config = dict(
    norm_place='pre',
    qk_norm=False,
    init_std_up=0.0314,
    batch_tokens=131072,
)
MLP neurons of a small language model. Each row is named by its layer, matrix (down: output weights) and neuron, and shows model dimensions 208-399. Each number is 500 + 40 x the weight over its row's rms, rounded and kept within 0 to 999. Numbers have three digits each. A neuron's up and down rows have the sign that makes its largest values positive.
Before each neuron's rows, "raises" lists the tokens whose logits its output raises most directly, leaving later layers aside.

raises: "”", "...", "…", " [", " our"
L6.down1347:523513525608538489520573454455512440502459513450461530530520461440491440522534511495493498464547469531518475444577457462477502546476537504473584455567472558516581540485478491485484520514517489522488537533496546592500503488460547488548443565457477572572436437476520481532412516507491483499469526493514535463424465503523517479517499474497458533422438512582503512509501472443475513519425492447443539523482467493571538501544496432469491443485558514571472542487544485463521508487480455560487449534524448537539533464490584530504483469497509485494415435465530469526528597528531560424

raises: " herself", " her", "She", " she", "IA"
L6.down1087:503459468582556447558487513561468498411526470509522471423430549547487508491574540509409535508459489512419528517501503472429572525469487475472502505554520604517507461480478469536517549444585505420485514476506496557579493485535524513543523498465502523526520530452500484491368539538504428515511535521551482567518546482578509530533507479493533421484555436491461553550488415467578545492525450580526558457466475505460521432534528544489493557497529520522455527485526502494461520510517416481458506484483483463470549518500532474517446561467457431484580494479508566472550539510528432424

raises: " any", " until", "com", "ables", " than"
L6.down982:541512500460567443531509461447499522454455477474553566574532472597511480492526518495513511508484443539491534568515496520500568479475556429578507461428419498489536470460523479462454508518439573551536510472525471462472513463521511444567503522501510435405525487480510498496573525441469444465542545522582527464418531566569509519511465483504478515455457539553566527533508523403506459451492506520456501543538566545526432525508531531465509486445494489511443499515450413470488526451481510528576442546524543529460470477542455489487522493578480496448494451467538474478468491465479496477

raises: " Species", " †", " species", " genus", " Genus"
L6.down67:600471445544404511448579387527531500597551436579543502472587492502444483475468502454443529460535530509478475528443524552572542495495578446437484485463464434480409475514513478520438428494492563496565491502548487534477453542517410512504475520519467556492570507526532511507559478502430587503429489509564483460502505472489571495535503516500474475521431450480481505471522495494501504557543465536452573479522441566551433488495436462465504545516497495525496531435415520465486484448499492478447486487540440501562514441523554503527535496529488470532463520478467452571533527458532461552

raises: "ure", "ures", "ural", "ms", "ured"
L3.down72:533489505559556502518452510476540513468542496496474508469482508533502466512488467510491504494506474498428501454499471445549421449458526554518470439583467446524476508524423528475539527536538453524487480405461537439491408497503556469468477491514435538530503503545473538425581534499529514448421545511495575544525503473477545496571484491556483551507478529505572574497501515480485537445572501432558551525444483482540504483484524462539526542589524520472541484506488526526472517527511525610505485471468472548539543510510502575493514509514493533521515610460488518504477433509479508543

raises: " see", " have", " get", " date", " increase"
L6.down1299:478476477418488420494474465476469462453544465439475574549503453467493498501541488503467547484386547584473532493499462478461517533584507482505497557456421466500493446449466452460522550501509527489504547460487565567522461518483572450462472504536539538520489466501439502475588537538478488503460536508455510470500559447514495436495429452426574560519585481443458531519471459473508470491392446466449498536517468526499478476464502490566533507435440525502474496504487480479527497520523520481504493479513505542549592487562497522440512515500470465478465482459557556469492569519440487452

raises: "al", "als", "ala", "alia", "ued"
L6.down1351:473503499485505472555461514473450499482472472556445497529523518473583571511408462575513484515462505518443503437501462540427441549540440504534487477433482518489541457505482450516496451506580513537552522498484482553478492570454564494578506479541384485493458558497494553459575456483452586543465536504491518576487583527530498500492477484524469528576507531431553473519476484514493496533486514469505496464520543451573495574496507428479554420523527504549523434563499462553599443475472476452558525505419460445442497494526495488517424449508580542525552492479495454450468603519516465451

raises: "ister", "ist", "ists", "istic", "ument"
L3.down515:530503494447497535496505493471530503483558456511476458503468476466482517551577488486431484515484463477538556525574471541469496538432447507516433547485447557540490487520460470504452513443407519528514498542507477496478423536574491519555498535567579498507476464529482469505493524522555498551526519517441589483548511522489433525491518492586523448563580464498536458484493500541500543473483438492549545442472588455569422531479536553530485468528461438562475497488469512591534472495500494449480506507516495468480462569465569468531534458478514531524482513443444512507478500469495515436